config.toml
n_layer = 8
norm = "rmsnorm"
norm_place = "pre"
positions = "rope"
qk_norm = false
attn_scale = 0.125
bias = "none"
parallel_block = false
lr_mult_down = 1.5
grad_clip = 1.0
seq_len = 1024
train_tokens = 503300000
steps = 7680
MLP neurons of a small language model. Each row is named by its layer, matrix (gate and up: input weights) and neuron, and shows model dimensions 320-415. Each number is 128 + 24 x the weight over its row's rms, rounded and kept within 0 to 255. A neuron's up and down rows have the sign that makes its largest values positive.
A block is one neuron, or neurons of one layer that tend to fire together. After each block is what it responds to, as a language model described it from the Wikipedia text at the highest values.

L2.gate99 [140 129 161 125 137 121  90 122 118  88 109 143 101 125 106  90 123 126  79 135 138 153 170 104  98 104 103 126 142 127 153  98  98 143 147 143 116 143 156 129 151 119 151 140 103 142 102  57 131 135 129 126 121  98 157 122 165 131 196 140  97 100 141 135 120 154 130 136 124 118 125 110 148 102 131 144 117 156 127 160 143  84 115 109 144 162 157 112 145 135 147 132 123 130 123 104]
L2.up99 [105 121 142 133 109 110 170 111 103 132 165 109 143 137 108  83 122 104 113 119 131 115 120 127 147 154  35 204 120 128 140  98 108 140 144 142 111 155 141 116 139  83 135 135 132  98 113  90 114 138 143 106 117 116 115 124  82 120 130 172 166 124 124 145 129 140 150 126 107 130 117 118  94  85 125 135 148 164 110 113 122 158 133 115 143 152 118 123 181 109 177 122  90 124 139 123]
L2.gate204 [122 115 138 138 140 160 157 121 124 102 119 109 130 156 143 133 113 130  86 105  84 110 139 162 128 135 124 101 111 165 158 116 126 142 114 122 121 103  98 118 105 140 116 149 127 100  98 121 128 161 122 155 115 110 146 145 155 145 135 146 114 101 104 108 180 183 124 138 171 141 134 134  97  77 141 139 145 120 124 111 155 162 101 119 146 155  91 106 122  93 132 148  91 145 102 140]
L2.up204 [131  57 140 112 110 122 127 142 170 103 115 112 105 141 150 113 149 125 106 105 164 143 158 129 131 120 155 112  97 133  92 135 127 150 155 142 106 167  74 142 151 143 133 127  68 168 115  95  93 131 132 133 125 137 130 140 136 116 144 133 122 103 108 141 124 151 121  71 136 120 146  82 152 130 121 131  93 126 161 129 165 122 102 100 114 168 167  97 117 148 127 118 145 137 138 127]
L2.gate720 [ 95 159 112 128 149 116 123 138 101  96 113  76 163 129 122 108 134 102 122 128 107 115 161 142 127 119 111 116 143 142 142  96  66 120 132 130  97 131 105 103 193 109 178  89 156 121 171 110 115 115 115 112 169 105 110 114 128  86 163 141 151 113 150  78 144 138  88 140  95 112 130 144 141 141 102 116 119 148 129 133  94 118 142 118 140 120 125 143 109 109  68 126 109 130  76 191]
L2.up720 [ 95 152 100 123  98 122 125 148 138 103 144 137 127 138 117 109 106 131 131 113 104 129  99 138 128 115 160 113 143 179 128  91 114 114 160 147  88 121 137 134 170 133 137  75 156 132 129 136 151 142  99  95 163 149 114 137 143  97 164 155 102 147 147 117 151 184 122 111 135  77 131 150 129 147 135 131 103 169 113 166 119  98 161 126 156 120 143 131 137 151 108 120 109 123 111 155]
L2.gate1025 [144 133 123 115 147 143  80 153 107 154  90 121 112 155 123  89 126 121 141 143 119 128 131 119 128 133 101 101 107 156 125 110  51 126 164 154  96 142 147 165 135 159  82 188 108 112 133  98 127 134  80 192 109 119 172 142  88 102 111 120 145 128 130 103 142 127  89 119 184 134 136 118 106 113 103 132 131 144 145 147 144  80 130  89 167 114 125 124 131 102 121 129 134 118 145 129]
L2.up1025 [141 108 114 133 159 145 147 167  77 111 132  84 142 146 128 134 111 112 149 107 121  86 118 128 109 155 120 125 152 131 140 137  57 120 105 110 134 156  95 164  81 135  66 136  94 152 114 126 102 133  86 172 113 136 107 128 112 138 115  94 140 117 155 116 118 175  78  89 146 109 127 107 137 101 105 119 110 146  91 113 122  92 116 106 125  75 148 152 122 130 162 129 170 112 119 115]
L2.gate1476 [103 120 111  96 133 116 140 160 121 123 137 138 150 144 129 118  66 114 150 146 132 144 101 143 145 106 115 111 121 139 136  98 161 128 118 150 139 132 162  99 146 158 131 103 137  64 139 166 136  96 122 161 106 121 129 162 170 112 111 170  90 124 129 113  93 145 133 162 133 161 109 114 108 106 118 119 148 128 137 130 109 162 149 153 146 149  86 132 127 125 148 103 161 152 110 137]
L2.up1476 [112 119 109 168 151 118 104 150 149  94  97 139  93  74 109 123  96 142 168 151 129 124 123 112  91 103 105 162 176 160 107 103 155 114 126 125 146 149 120 124 163 180 159  87 121 112  88 134 140 141 150 138 112 127 135 168 176 124 102 112 123 135 110  96 158 121 160 160 136 125 103 121 171 116 144 114 111 127 128 124 185 143 125 136 121 142  89 117 125 152 164 108 120 138 121 138]
L2.gate1674 [144 113 122 132 145 152 116  84 157 124 108 161 121 131 132 130 108 140 155 135 159  90 148  95 110 119 136 144 142 148  98  80 139 112 148 142 130  95 103 108 174  87 149  86  58  94 105 139 154 100 141 144 163 102 111 100  96  99 181 110 120 121 147 125 113 121 111 201 131 124 119 135 143 157  94 113 169 107 148 117 110 127 118 140 144 140 118 105 130 113 140 116 127 159 121 152]
L2.up1674 [112 140 156 144 143 143 115 104 161 104 129 126 111 149 126 116 137 123 127 117 125 140 157 136 131 121 128 163 114 130  83 162 125 128 159 182 154 116 101 102 105 115 126 118 127 116  73 118 160 137  99 137 150 145 125 118 134 157 174 132 140 110 180 146 136 161  80 172 137 131  90 168 124 101 109 146 142 126 127 147 137 134 126 121 118 138 102  79 138 114 122 155 131 177 118 129]
L2.gate1703 [107 134 107 146 163 111 131 126 101 131 130 127 125 137 139 110 106 159 151 138 198 150 115 145 121 131  85 163 146 123 120 134 141 156 141 142 148 124 135 135 124  91 141  93 159 106 183 150 122  85 144 143 123 114 124 107 152 115 105 145  93 126 114 136 114 130 156 109 130 103  96 120 129 109 105 132 112  97 131 119 114 105 141  77 119 153 118 118 149 162 126 164 135 134 131 128]
L2.up1703 [136 135 133 118 102  98  96 163 164 104 129 152 120 116 130 145 176 134 111 158 113 152 147 122 135 107  78 184  92 159  92 121 119 114 112 105 176 140 131  89 146 138 121 153  86 163 190 179  87  88 195 114 167 145  80 139 114 176 123 157 127 116 138 118 137 143 104 166 118 133 181 165 138 128 160 156 130 131 136 146 186 130  91 187 108 132  95 153 145 132  98 120 122 143 115 148]
L2.gate1770 [140 144  84 137 135 134 123 122 145 111 158 146 166 105 116  88 156 115 139 123 176 143 148 150 127 140 128 140  95 120 131 120 114 159 136  98 148 108  95 124 153 146 193 129 153 134 147 135 110 135 175 145 146 138 119 134  77 130 128 111  56 143 150 121  97 148 112 205 100 153 177 138 133 143 145 134 125 151 127 130 110 123 152 175 123 200 101 166 160 140 105 192 118 168 131 132]
L2.up1770 [112  60 142 151 137 124 110 146 105  98 167 147 174 119 195  81 135 104 137 134 143 168 110 155 129  99 130 138  99 125  74  89 109 124 162 125 115 176 124 116 126  90 121  90 136 130 116 153 146 125 151 139 112 141 157 133 194 121 113 167 163 136 134 126 190 105 161 151 171 119 110 146 126 135 133 126 116 144 108  75 137 120 120 165 113 145  98 119 127  89 124 123 133 169 103 114]
Responds to: Wiki section heading markers. Opening == or === markup at a line start that begins a Wikipedia section or subsection heading, e.g. ==Career statistics== or ===Albums===, strongest for a subheading right under a parent heading.

L5.gate1426 [131  94  97 174 122 169 122 140  96 150 111 158 130 100 126 124 121 131 121  95 115 111 139 133 106 152 115 106 155  64 111 131 167  93 115 185 141 109 174 134 102 121 167 119  94  97 128 130 130 145 125 161 100 131  99 141 116 120  83 106 114  94 139 119 143 133 137 136 124  94 125  96 114 155 145 136 115 113  79 126 119 116 142 157 157 184 147 117  91 139 115 140 117 102 155 135]
L5.up1426 [ 86 107 102 158 126 113  93  75 151 105 148 171 145 102 139 132  97 145 134 125 107 133 146 136 132 172 119  92 121 110 140 152 135  78 139 126 135  80 127 117 118 135 104  81 120 131 109 162 152  98 138 146 136 146 141 137 107 150  99 128 116 145  87  86 142 142 124 170 127 133 138  79 142 104 176 151 127 115 152 142 139 150  92 161 105 126 124 145 141 102 108 141 126 102 104 144]
Responds to: Abbreviations before a period. Short word pieces right before an abbreviating period, such as Inc., Ltd., etc., vol., www., U.S., mm.; weaker on word fragments inside names.

L2.gate106 [137 134 113 157 165 147 139 139 104 107 141 107  58 140 147 133  82 132 148  83 143 144 119 121 134 137 105 136 107  83 134 138 131 121 127  72 114 139 172 123 110 119 140 143 121  89 140 130 140  98 146 130  99 148 155 148 127  93 167 168 174 131 119 180 153 120 131  99 155 131  99 116 145 100 107 103 103 102 112 141  84 163 110 103 111 146 136 145  96 135 156 129 154 130 122 108]
L2.up106 [133 153 126 153 116 137 103 137 126 133  92 146 107 168 175 166 115 139 178 152  87 151 136  88 141 122  79 159 120  87 147 132 155  73 120 124 147 155 130 130 100 108 151 110 104  98 140 111 146  99 122 147  76 133 146 144 187 100 104 150 142 131 142 111 165 138 110 103 125 159  95  98 143 164 125  81 113 180 126 131 108 131 152 105 100 135  90 150 108 142 149 102 133 125 128 110]
L2.gate195 [112 106 144 146 109 136 148 147 165 159 118  99 158 109 157 151 127 108 121 102 126 138 116 123 108 156 151 150 129 102  91 108 112 155 120 150  71 135 137 128 163 144 177  73 142 139 157 138 118 133 120 126 125 134 165 109 123 134 107 102 129 143 132 137 116 191 120  79 143 143 105 127 161 147 156  97 134 119 164  50  93 150 119 123 141 154 127  98  87 141 140 113  97 145 158  95]
L2.up195 [109 152 170 100 147 127 175 139 162  96 136 156 101 130 144 122 111 136  81 114 148 140 124 148 123 143 137 128 131  75  76  82 167 141 103 152 103 142 154 166 165 180 150 121 107 120 151 166 105 145 158 159 102 156 149 131 173 136 124 123  95 106 132 132 112 161 136 168 100 140 168 115 137 112 119 131 127 117 178 108 142 146 115 125 126 188 110 152 127 113 163 121 142 135 157 118]
L2.gate311 [100 144 121 108 102  99 175 112 133 145 152 142 115 152 102  83 102 126 114  91 141  93 143 132 133 110 134 136 122 136 135 144 142 159 126 118 137 121 133 115 115  89 152 141 159 153 139 116 150 143 128 109 107 174 141 101  98 144 123 159 121 133 141 149 122 124 138 125 130 125 109 163 101 132 140 147 134 199 124 138  92 169 121 115 126  88 155 122  71  72 114 202 122 125 146 113]
L2.up311 [123 131 115 110 111 100 134 162 132 158 131 175  96 165 119 108 112 109 105 112 100 119 136 137  85 159 115 147 145 130 108 136  98 176 112 137 108 167 137 170 162 151 160 114  82 139 132 120 112 138 182 110 133 130 153 109  95 143 133 107 157 161 122 166 128 147 138 100 131 205 120 119 125 135  87 132 150 179 121 128 127 128 110 125 126 125 139  90 122 125 117 137 114 138 172 129]
L2.gate389 [ 90 104 113 144 140 160 156 149 157 159  91 120 120 131 167 167 124  85 117  87 124  90 140 136 132 106 151 135 131 133 179 114 115 175 140 164  95 151 131 146 112 145 120 154 117  54 160 126 123  89 126 136 127 143 128 147 110 119 104 124 108 117 122 118 144 146 129 131 112 147 142 158 148 103 128 129 138 163 133 163 172  89 128 133 128 124 130 144 130  95 156 144 118 115  85 143]
L2.up389 [148 123  85  76 116 126 124 120 140 120 132  94 135 126 164  63 148 128 153  51 143 144  78 122 124  99 125 160 111 146 128 151 152 124 109  83 115 159  86 117  90 146 142  52 143  63 131 125 134 163 160 113 138 158 117 152 109 137  99 149  96 126 146 103 130 102 192 110 139 139 118 168 122 149 121 184 125 103 134 185  95 152 142 143 147 116 123 130 131  73 122 133  97 157 142 157]
L2.gate884 [168 133  88 159 160 116 148 143 151 145 114 111 123 151 184  94 114 137 127 135 136 136 135 112 115 131 140 142 134 127 115  98 167 101 133 110 148 129 124 116 130 141 144  77  98  85 115 124 119 116  79 131 121 136 169 112 126 116 112 110 111 163 131 136 130 123 145 103  95 135 166 145 155 128 140 116 155 139 121 134 195  93 115  87  94 132 158 144 120 128 155  71 122 131 144 133]
L2.up884 [131 146 167  95 102 131 120 119 138 142 137 122 121 140 130  75 118 118 146  94  86 106 137 202 127  90 104 168 132 182 138 102 129 141 126 137 136 122 119 137 123 117 101 124  78 127 128 123 127 129 101 113 147 141  67 145 111 168 138 105 113  81 141 132 177 164 129 132 129 118 158 114 125 124 139 132 140 108 119 114 126 105 132 150  98 132 156 126 107 140 106 118 121 111 112 120]
L2.gate923 [125 155 165 162  95 110 153  90 154 159 136 176 139 129 159 131 109 141 144 113 115 124  98 100 109 132 154 141 154 120 130 167 148 142 112 147 192 109 127 155 109 145  79 114 171 157 125 128 132 108 125 158  68 129 117 157 122 109 172 178 167 149 186 139 138 131 129  90 122 134 128 145 158 134 127 151 128 110 165 111  97 138 121 128 134 136 145 130 134 115 140 123 135 155 138 145]
L2.up923 [125  98 173 150 105 125 153 121 180 119 118 147 112 154 124 148 115  94 180 128 122  95 108 105 168  97 120 127 159 126 140 123 151 144 139 122 175 112 155 115  89  97 129 134 138 121  87 126 132  83 146 135  95 136 151  97 141  74 160 135 114 115 121 168 129 113 118  85 157 131 132 132 111 144 154 123 124 160 144 112 145 153 122 120  81 108 136 126 163 141 127 136 167 143 108 146]
L2.gate1578 [127 128 146 155  97 148 142 149 136 138 132 107 134 130 108  76 152 120 141 170 110 116  86 131 117  99 108 108 107 135 157 129 134 140 128 149 161 121 114 124 147 118 159  67 157 131 108  82 137 158 110 130 119  94 111 155 154  70 165 124 116 126 129 109 149 113 162 154 157 144  98 157 162 188 120 165 122 135 129 153 115 125 126 119 107 133 152 128 173 112  83 146  91 141 105 113]
L2.up1578 [117 149 137 126 117 147 163 103 117  40 156 105 152 162 110 112 102 139 159 102  95 151  98 143 140 117 135  95 101 142 160 145 113  74 130 154 162 166 109  75 148 164 141 144 161 110 132 136 110 126 135 144 134 127 122 117 114 145 146 185 139 154 124  71 155 158 118  62 121 155 118 145 136 157 100 151 128 124 104 159 166 144 138 113 174 130 163 138 124 160 171 115 116 105 156  91]
L2.gate1596 [129 103 118 119  97  95 144 120 140 142 131 165 155 139 165 134 121 144 157 109 136 127 120 131  96 140 131 150 132 152  77 153 120 151 121  91  99 155 162 109 144 121 125 128 139  90 116 101 114 118 103  79 158 114 120 157 113  84 131 119 134 154 142  98 101 128 157 123 169 146 124 118 166 119  61 129 116 126 127  98 125 107  88 101 108 132  99 127 127 167 186 111 108 143 157 151]
L2.up1596 [150 109  81 144 177  99 134 128  97 129 139 138 137 187  79 167  99 158 115 114 140 153 104 161 143 114 143 143 161 120  80 148 144 133 130 118 119 114 129 135 134 147 122 115  98 152 133 181 141 134  98 102 133 108 169 115 173 139 111 163 124 139 114 121 138 128 147 100 140 152 139 109 160 130 108 121 146 120 139 143 105 124 119 114  96 137 124 113 164 134 142 147 154  95 125  98]
Responds to: Unit abbreviations after numbers. Abbreviation word pieces right after a number, mostly "hp" for engine power, also "ft", "m", "in", "kbs", "1p" stamp values and "p." page cites.

L5.gate856 [121  93 194 147 135 137 166 121 122 110 138 180 123 131 134  90 126 152 102 107 189 181 140 139 155 143 168 137 112 106 143 136 102 172 154 186 156 130 151 142 157 122 147 124 125 127 116 160 102 156 121 165 134 111 129  83 121 172 150 115 167 108 192 127 114 152 142 130 145 101 126 158 158 157 145 145 122 108 102 119 171 111 131 134 178 145  98 100 138  88 170 132 133 126 105 130]
L5.up856 [125  99 160 156 127 123 132 100 131 144 132 148 111 106 153 144 103 100 104 123 143 124 102 144 134 145 123 128 147 147 110 106 137 126 120 143 156 107 166 104 175 108 163  94 139 117 129  64 110 153 145 172 125 148 115 127 187 111 139 130 147 131 150 152  98 144  87 158 122 150 100 144 123 152 135 167 117 147 133 132 137 112 124 110 143 124 159 131 117  86 143 109 132 157 122 158]
Responds to: Section heading opener. The opening == of a Wikipedia section heading after a blank line, such as ==History== and ==Background==, and sometimes the first piece of a split word (Pro-secutors, ar-istocrat, Na-tasha).

L4.gate206 [145 115 135 132  97 125 143 143 149  85 129 157 142 155 164 152 117 139 143 171 112  87 106 122 137 107 125 113 134 155 153 125  77 130 163 123 149 162 110 124 137 122 134 138  96 157 121 134 122 126  84 131 118 131 108 116 120 134 140 113 124 118 154 117 120 117 134 135 108 122 115 116 106 106 110 116 143 121  85 151  97 132 125 148 147 168 135 130 105  68 132 173  81 135 120 159]
L4.up206 [ 79 121 101 124 107 142 141 137 142 140 104  95 151 163 126 137  93 130 150 131  82 101 145 101 128 161  78 144 144 118  77 113 133 132 140 148 181 129 140 161 131 130  92  75 160 102 167 136 132 121 119 128 113 128 121  96 153 139  97 130 130 143 132  86 147  96 128  98 155 129 120 108  85 150 140 118 123  94  91 127 103 150 135 138 137 148  88 137 139 111 131 144 121 153  91 153]
L4.gate601 [105  60  85 160 133 150 170 106 132 145 120 145  94 139 143 128 165 142 171  93 107 136 146 124 156 135 130  98 143 164 130  99 126 179 169 124 126  80 133 120 107 181 111 129 133 124 148  85 122 114  84 132 145 102 134 190 144  90 204 114 134 142 127 130 143 165 173 102 100  68 134 152 135 136 142 146 129 109 135 169 106 134 111 102 152 116 118 122 109 134 139 139 107 142 105 137]
L4.up601 [124 170 131  79 126 124 123 104 124 165 123 133 107  75 106 140 121 106 119  76  99 111 173 141 133 136 138 165 131 126 108 133 164 134 151 109 176 108 150 119 126 113 129 150 105 131 124 128 128 140 130 140  90  91 115 163 115 152 130 180 139 147 127 141 124 124 125 140 140 164 114 120 112 123 140 111 127 135 153 137 147 106 134 111 112 130 114 127 140 114 119 134 136 116  91  83]
L4.gate693 [ 92  73 141 124 144 140 141 158 140 134 105 126 115  87 141 143 152 161 152 119  78 158 163 154 114 114 170 130 134 122 102 136 125 118 110 124 118 134 113 154 190 102 106 130 106 141 155 181  74 133 145 169 108 146 134  80  90  81 161 149 161 168 115 130 185 162 143 148 143 126 114 164 131 125 130 114 123 148 151 116  93 137 157 114 102 186 172 126 132 144 126 159 155 141  95 104]
L4.up693 [168 134 148 131 160 133 174 150 160 137 119  88 107 133 102 112 141 125 107 136 121 158 130 144 127 100  93 171 168 125 174 105 110 136  74 154 108  83  99 163  97 122  95 114 131 139  87 106 111 108 137 149 114 149 110 135 102 128 137 167 117 145 165 145  86 180 148 127 110 112 168 116 130 113 129 130 112 135 110 155 149 116 119 187 201 118  94 149 122 160  88 157 145  83 107 116]
L4.gate1455 [150 110 143 136 130  91 155 138 117 147 104 138 129 123 127  93 135 158 132 141  92  69 140 183  99 152 103 126 100 137 125  92 121 100 105  79 112 133 122 136  93 106 106 100 112 109 139 143 154 150 130 116 152 137 138 102 120 133 108 107 146 115 138 150 116 125 117 114 134 149 126 153 134 168 114 157 135  88 107 133 110 139 107 132 160 146  96 135 134 122 141 127 136  98 127 152]
L4.up1455 [151  88 128 103 135 136 129 174 145  86 165  81 132 113 153 121 129 113 156 116 122 118 128 171 113 138 139 133 134 136 167 150 100 137 133 109 121 136 151 108 155 129 108  48 184 124 119 122  99 145  87 116 104 142 130 111  86 138  84  99 137 150 153 133 135 148 134 121 157 144 112  82 129 106 132 144 160 139 142 147 113 126 115 168 127 159 135 144 122 112 156 103 182 106 140 131]
L4.gate1633 [111 163 132  84 142 123 158  97 156 150 113 142 109 153 131 102 105 102 137 125  93 145 133 118 128  92 166 123 150  98 138 102 136  98 136 132 104 160 128  93 185 166 129 157 117 140 158 172 115 132 159 123 114 130 154 108  93 122 119 151 111 127 174  66 155 117 156 137 133  87 113 152 130  93 152 112 110 139 151 153 129 178 117 148 143 148  87 122 140 141 125 140 106 155 125 128]
L4.up1633 [ 89 107 161 121 162 112 106  89 160 130 134 158 131 121 155 143 132 157 158 138 167  98 124  89 191 110 103 123 105 128 146 125 118 145  90 127  91 105  97 113 157 128 146 166 111 137 113 116 123 114  69 116 118 123 125 110 125 143 122 150 131 118 161  82 144 134 105 156 122 106  99 126 131  93 108 140 129 103 107 113 141 128 123 140 111 130 122 141 106 163  85 150 131 140 103 119]
L4.gate1802 [131 153 132  58 138 127 130 141 149 107 110 111 135  76 126 105 144 134 146 110 142 151 182 111 106 120 104  97 132 167 158 157 113 107 154 118 155 115  56 111  97 112 109 138 123 140  82 118 176  99 119 112 169 152 122  85 112 135  51  99 156 133 130 123 130 169 186 143 146 121 113 162 113 130 109  93 172  79 113 124 125 137 118 117 111 124 105 110 110  98 121 122 118 143 155 173]
L4.up1802 [119 127 131 173  83 137 122  87 134 140 103 145 121 147 120 112 160 123 132 114 123 133  80 104 110 124 116 119 121 108 104 178 153 179 156  89 144 130  97 124 122 109 121 133 130 123 131 118 116 103 172  78 135 110  95 125 111 164 174 111 139 177 194 157  96 139  66 176 119 144 163  72 135 155 158 124 116 168 150 159  97 145 146  94 104 172 133 108 114 127 134 124 117 156 126  90]
L4.gate1983 [114 105 138 111 148 123 159 133 139 186 121 104 116 100  94 129 134 163 142 110  77 103 126 115 143 120 135  85 111 140 102 109 159 132 150 134 114 129 130 144 118 143 143 146 157 122 108 161 154 111  92 139 123 113  93 170 124 115 172 117 143 132 148 146 135 119 137  70 127 175  99 121 129 100 120 162 126 146 194  89 147 151 137 183 120 142 109 142 121 151 145  97 144 169 140  95]
L4.up1983 [ 88  91 104 181 119 126 157 125 146 160 163 141 129 116 108 109 120  65 130 159 114 112 127 104 115 170 127 168 153 177 142 151 144 152 128 176 141 165 128 138 148 132  91 159  97  70 141 124  96 166 120 158 152  76 110 100 104 118 137 109 145 149 128 134 111 100 148 129 150 145  91 159 124 120 142 180 104 130 137  85 140 143 119 124 109 111 133 163 113 104 133 144 101 162 117 116]
L4.gate2031 [117 170 118 106 108  73  87 180 109  89  91 119  63 204 139  82 143 113  89 130 140 119 132 134 139  97  78 130 126 133 113 133 139  99 151 191 155 116 149 116 101 136 119 119 143 106 114 131 131 150 112 132 120 167  99 122 127 142 105 110 154 116 130 133 126 153 137  89 125 111 116 111 111 108 138 104 122 124 123 129 143 139 166 108 149 125 121 119  95 135 172 117 146 129 117 128]
L4.up2031 [145 161 115 100 123 151 148 118 167 140  97 119  89 151 103  86 113 138 155 130 165 116 146 139 140 116 108 154 131 121  78 122 106 124 146 165 125 135 134 121 124 143 118  93 127  99 124  99 148 120 126 114 147 144 139 106 151 123 112 152 131 144 138 143 147 122  81 108 119 123 119 115  76 130 143 100 114 103  99 122 135 164 146 136 140 189 135 110 101 123 151 130 119 150 126 161]
Responds to: Section headers and word-middles. Fires on the opening == of Wikipedia section headings after a blank line (Career, Plot, Awards), and on mid-word pieces like ac-cr-edited, op-port-unities.

L4.gate34 [121 103  98 138 122 108 159 126 135 114 143 128 148 113 170 137 126 108 146 112 131 109 133 145 137 159 160 146  99 126 129 100  86  69 122 116  91 146 116 123 124 146 134  87 141 129  83 141 175 117 140 134 115 145 119 122  86 137 104 103 108 135 143 146 126 131 109 124 141 181 116 184 106 184 122 132 163  88 166 117 131 163 121 105 155 166 167 154 116 122 129 128 116  81  90 129]
L4.up34 [100 127  77 134 124 132 121 120 105 165 164 143 114 120 168 146  92 128 153 171  99 135 115 127 135  79  95 120 130 121 155 115 123 133 102 136 168 162 140 134 146 135 116  81 100 103 153  97 161 102 154 132 124 135 157 112 124 128 148 124 145 144 115 148 155 158 110 119 127 159 123 151 161 145 118 107 157 125 143 137 131 121 152 136 128 148 150 100 112 138  97 191  89 101 131 144]
L4.gate106 [139 162 135 136 175 114  78 100 129 116 102 125 163 126 137  93 122  83  92 104 139  83 122 147 109 112 113 142 143 151 148 136 111 129 131 110 175 139 139 101 146 138 110 155 130 109 129 142 154 141 138  96 144 122 111 146 133 146 142 131 137 125 115 144 120 105 139 184 131  76 145  96 132 176 136  78 127 141 111  94 151 123 147 128 108  89 104 115  89 131 145 144  92 111 174 118]
L4.up106 [131 129 155 114 110 153 103 136 159 130 137 142 108 120 140 151  97 102 154 124 159 127 144 101 148 112 116  85 157 108 157 112 142 151 117 134 188 135 114 138 130 138 104 155 119 131 117 133 138 166 118 115 144 126 154 141 150  96 162 132 145 145 115 130 121  88  99 140 134 111 144 161 138 104 149  83 124 142  77 120 123 115 155 129 158 129 158 145 116 134 134 111  88 154 143  93]
L4.gate271 [108 104 141 125 110 137 152 143 121 136 158 121 143 122 117 139 145 145 159 111  85 140 132 142  98 115 135 131 142  86 113 132 127 175 135 105 136  94 135 127 146 123 110 118 135 116 137  96 163 126 153 115 148 129 109 134 131 130 176 146  83 145 116 124 113 132 105 106 195 113 112 149 131  90 126 126 151 126 102 110 161 139 118 131  96 142 119 135 168 123 159 142 114 138 117 137]
L4.up271 [124 137 157  98 117 107 118 148 163  89 134 142 161 137 160 102 109  96 153  89 137 141 114 133  90 183 114 128 106 118 104 124 102 118 115 150 157 128 102 128 148 109 139  82 100 123 119 162 126 146 109 105 100 146 162 143 133 125 136 127 127 111 112 160 122 183  83 121 159 145  95 138 160 117 146 139 138  92 139 103 129  85 140 119 134 121 101  92 156 138 141 132 119 133 112 174]
L4.gate281 [171 143 116  79 131 152 124 119 123 121 142 155 100 137 133 137 165 129 140 110 149 144 130 138 141  94 117 164 122 127 122 112 117 109 134 104 104  94 150 115 158 166 112 159 136 134 143 166 135 118 152 113 165  85 194 110 129 133 124 103  73 142 109 129  92 122 120 133 110 128 153 128 105 110 132 131 111 124  80 168  98  98  73 129  58 115 154 163 125  90 166 139 113 127 125 140]
L4.up281 [123 123 140  83 141  98 175 106 127 119 138 122 115  95 104 126 122  81 120 152  92  94 161 138 149  84 115 102  99  70 129 136 128 100 146 139 117 108 144 129 128  93 170 117 103 125 147 145 101 127 121  90 132 130 139 101 136 139 114 118 150 174 145 147 120 127 163 144 133 147 118 143 116 156 106 131 163 133  98 173 105 135 133 124 120 102 110 116 126 100 121  88 159 144 141 166]
L4.gate376 [147 133 111 169 136 124 139 129 146 133 122  92 157 118 128  96  88 140 111 116 180 119  99 123 119 140 102 125 133 108 177 104 122 135 145 109  98 150 124 116 144 134 108 120 145 107 148 164 116 169 173 157 130 174 128 138 117 133 125 137 162 140 181 132 136 124 117  97 131 126 158 157 140 127 122 126 136 132 177 155 150 153 158 186 126 168 120 120 147  98 127 105  93  77 141 104]
L4.up376 [148 150 106  99 147 126 137 119 126 115 113 120 115 114 122 119 114 136 146 144 116 108 165 121 100 148 113  83 126 138  92 118 144 135 112 135 144 119 126 185 121 129 127 137 140 135 118 145 130 142 137 135 140 134 122 129  98 107 121 177 183 149 134 137 107 133 131 170 109 136 145 158 135 126 139 165 124 161 101 128 143 183 173 116 131 130 126 106 133 123  99 114 161 126 129 139]
L4.gate613 [101 132 148 140 105 114 143  64 137 124 129 132 142 102 194 109 103  99 138 107 113 112 118 148 158 140 161 131 144 130 126 109  93 142 121 111 166 170 147 127 145 109 112 123 101 148 164 145 130 104 103 105  93 121 165 127 149 136 122 191 113 182  82 116 122  95 164 124 110 120 130 137 131 147 168 120 131 126 114 162 160 174 115 109 162 192 135 136 101 101 128 153 148 106  83 113]
L4.up613 [143  48 115 116 108 143 147 124 115 144 148 109 145 104 144 134 121 143 113  96 135 124  83 133 110 134 105 103 152 122 189 144 128 133 141 131 112 106 119 106 118 116 130 190  85  85 154 122 157 130 142 121 117 145 131 126 160 121 123 104 147 173 168 141  77 125 113 157 144 166  92 136 135 120  82 150 152 171 108 143 149 145 116  79 168 120 101 123 111 157 168 154 146 156 131 112]
L4.gate640 [ 91  95 153  97 135 135 136 133 128 122 124 138  94 144 113  91 125 109 161 136 171  92 158 142 133 120 119 126 119 133 160 145 120 123 145 132  79 129 135 127 155 118 145 147 148 152 118 136 114  95 136  83 109  94 136 179 122 104 190 131 110 172 134 106 137 154 137 124 160 103 151 166 116 111 130 158  81 127 119  98 160 109 141 108 138 169 153 126 105 105 142 166 100  85 150  81]
L4.up640 [123 143  86 143 110 131 135 115 134  98 108 123 140 141 158 144 111 143 168 120 122 136 114 148 119 115 131 145 118 123 134 125 148 119 113 166 121 116 151 125 121  74 145 129 112 142 124 136 110 133 158 115  76 164 141 169 132 112 105 127 113 168  83 148 132 145 159 121  92 150 144 159  99 171 120 146 108 140 141 136 152  83 185  93 141 123 136 126 104 105 103 147  96 123 101 106]
L4.gate1321 [141 158  93 188 112 160 126 101 133 134 116 134 131  83  98 122  91 144 133  83 130 127 182 147 144  96 117 110 145 149 123  71 125 117  89 123 115 108 151 138 141 159 161 141 125 125 117 131 130 134 158 130 148 124 103  86 112 139 116 116 107 108 113 161  97 122 117 124 120 124 161 172 120 203 157 122  90 118 122 106 136  62 118 140 119 138 117  94 150 150 162 123 117 113 149 137]
L4.up1321 [130 133 103 117 148 137 160 122 143 144 169  94 170  94 126 149 128 110 128 104 183 138  91 174 107  69 149 153 120  90 169 128 114 103 204 155 128  76  83 124 115  97 130 132 119 144 126 156 105 146 148 170 114 177 100 121 106 114  83 122 119 153 111 121 161 139 160 162 115 110 106 148 164 127 160 159 166 139 160 128 132 112 100 132  74 135 140  97 148 143 139 148 155  76 125 126]
Responds to: Domain and abbreviation suffixes. Word pieces right after an internal period, mostly web domain endings (supremecourt.gov, HorrorNews.net, wlraradio.com) and abbreviation letters (a.m., o.g., P5.js); weaker on other mid-word fragments.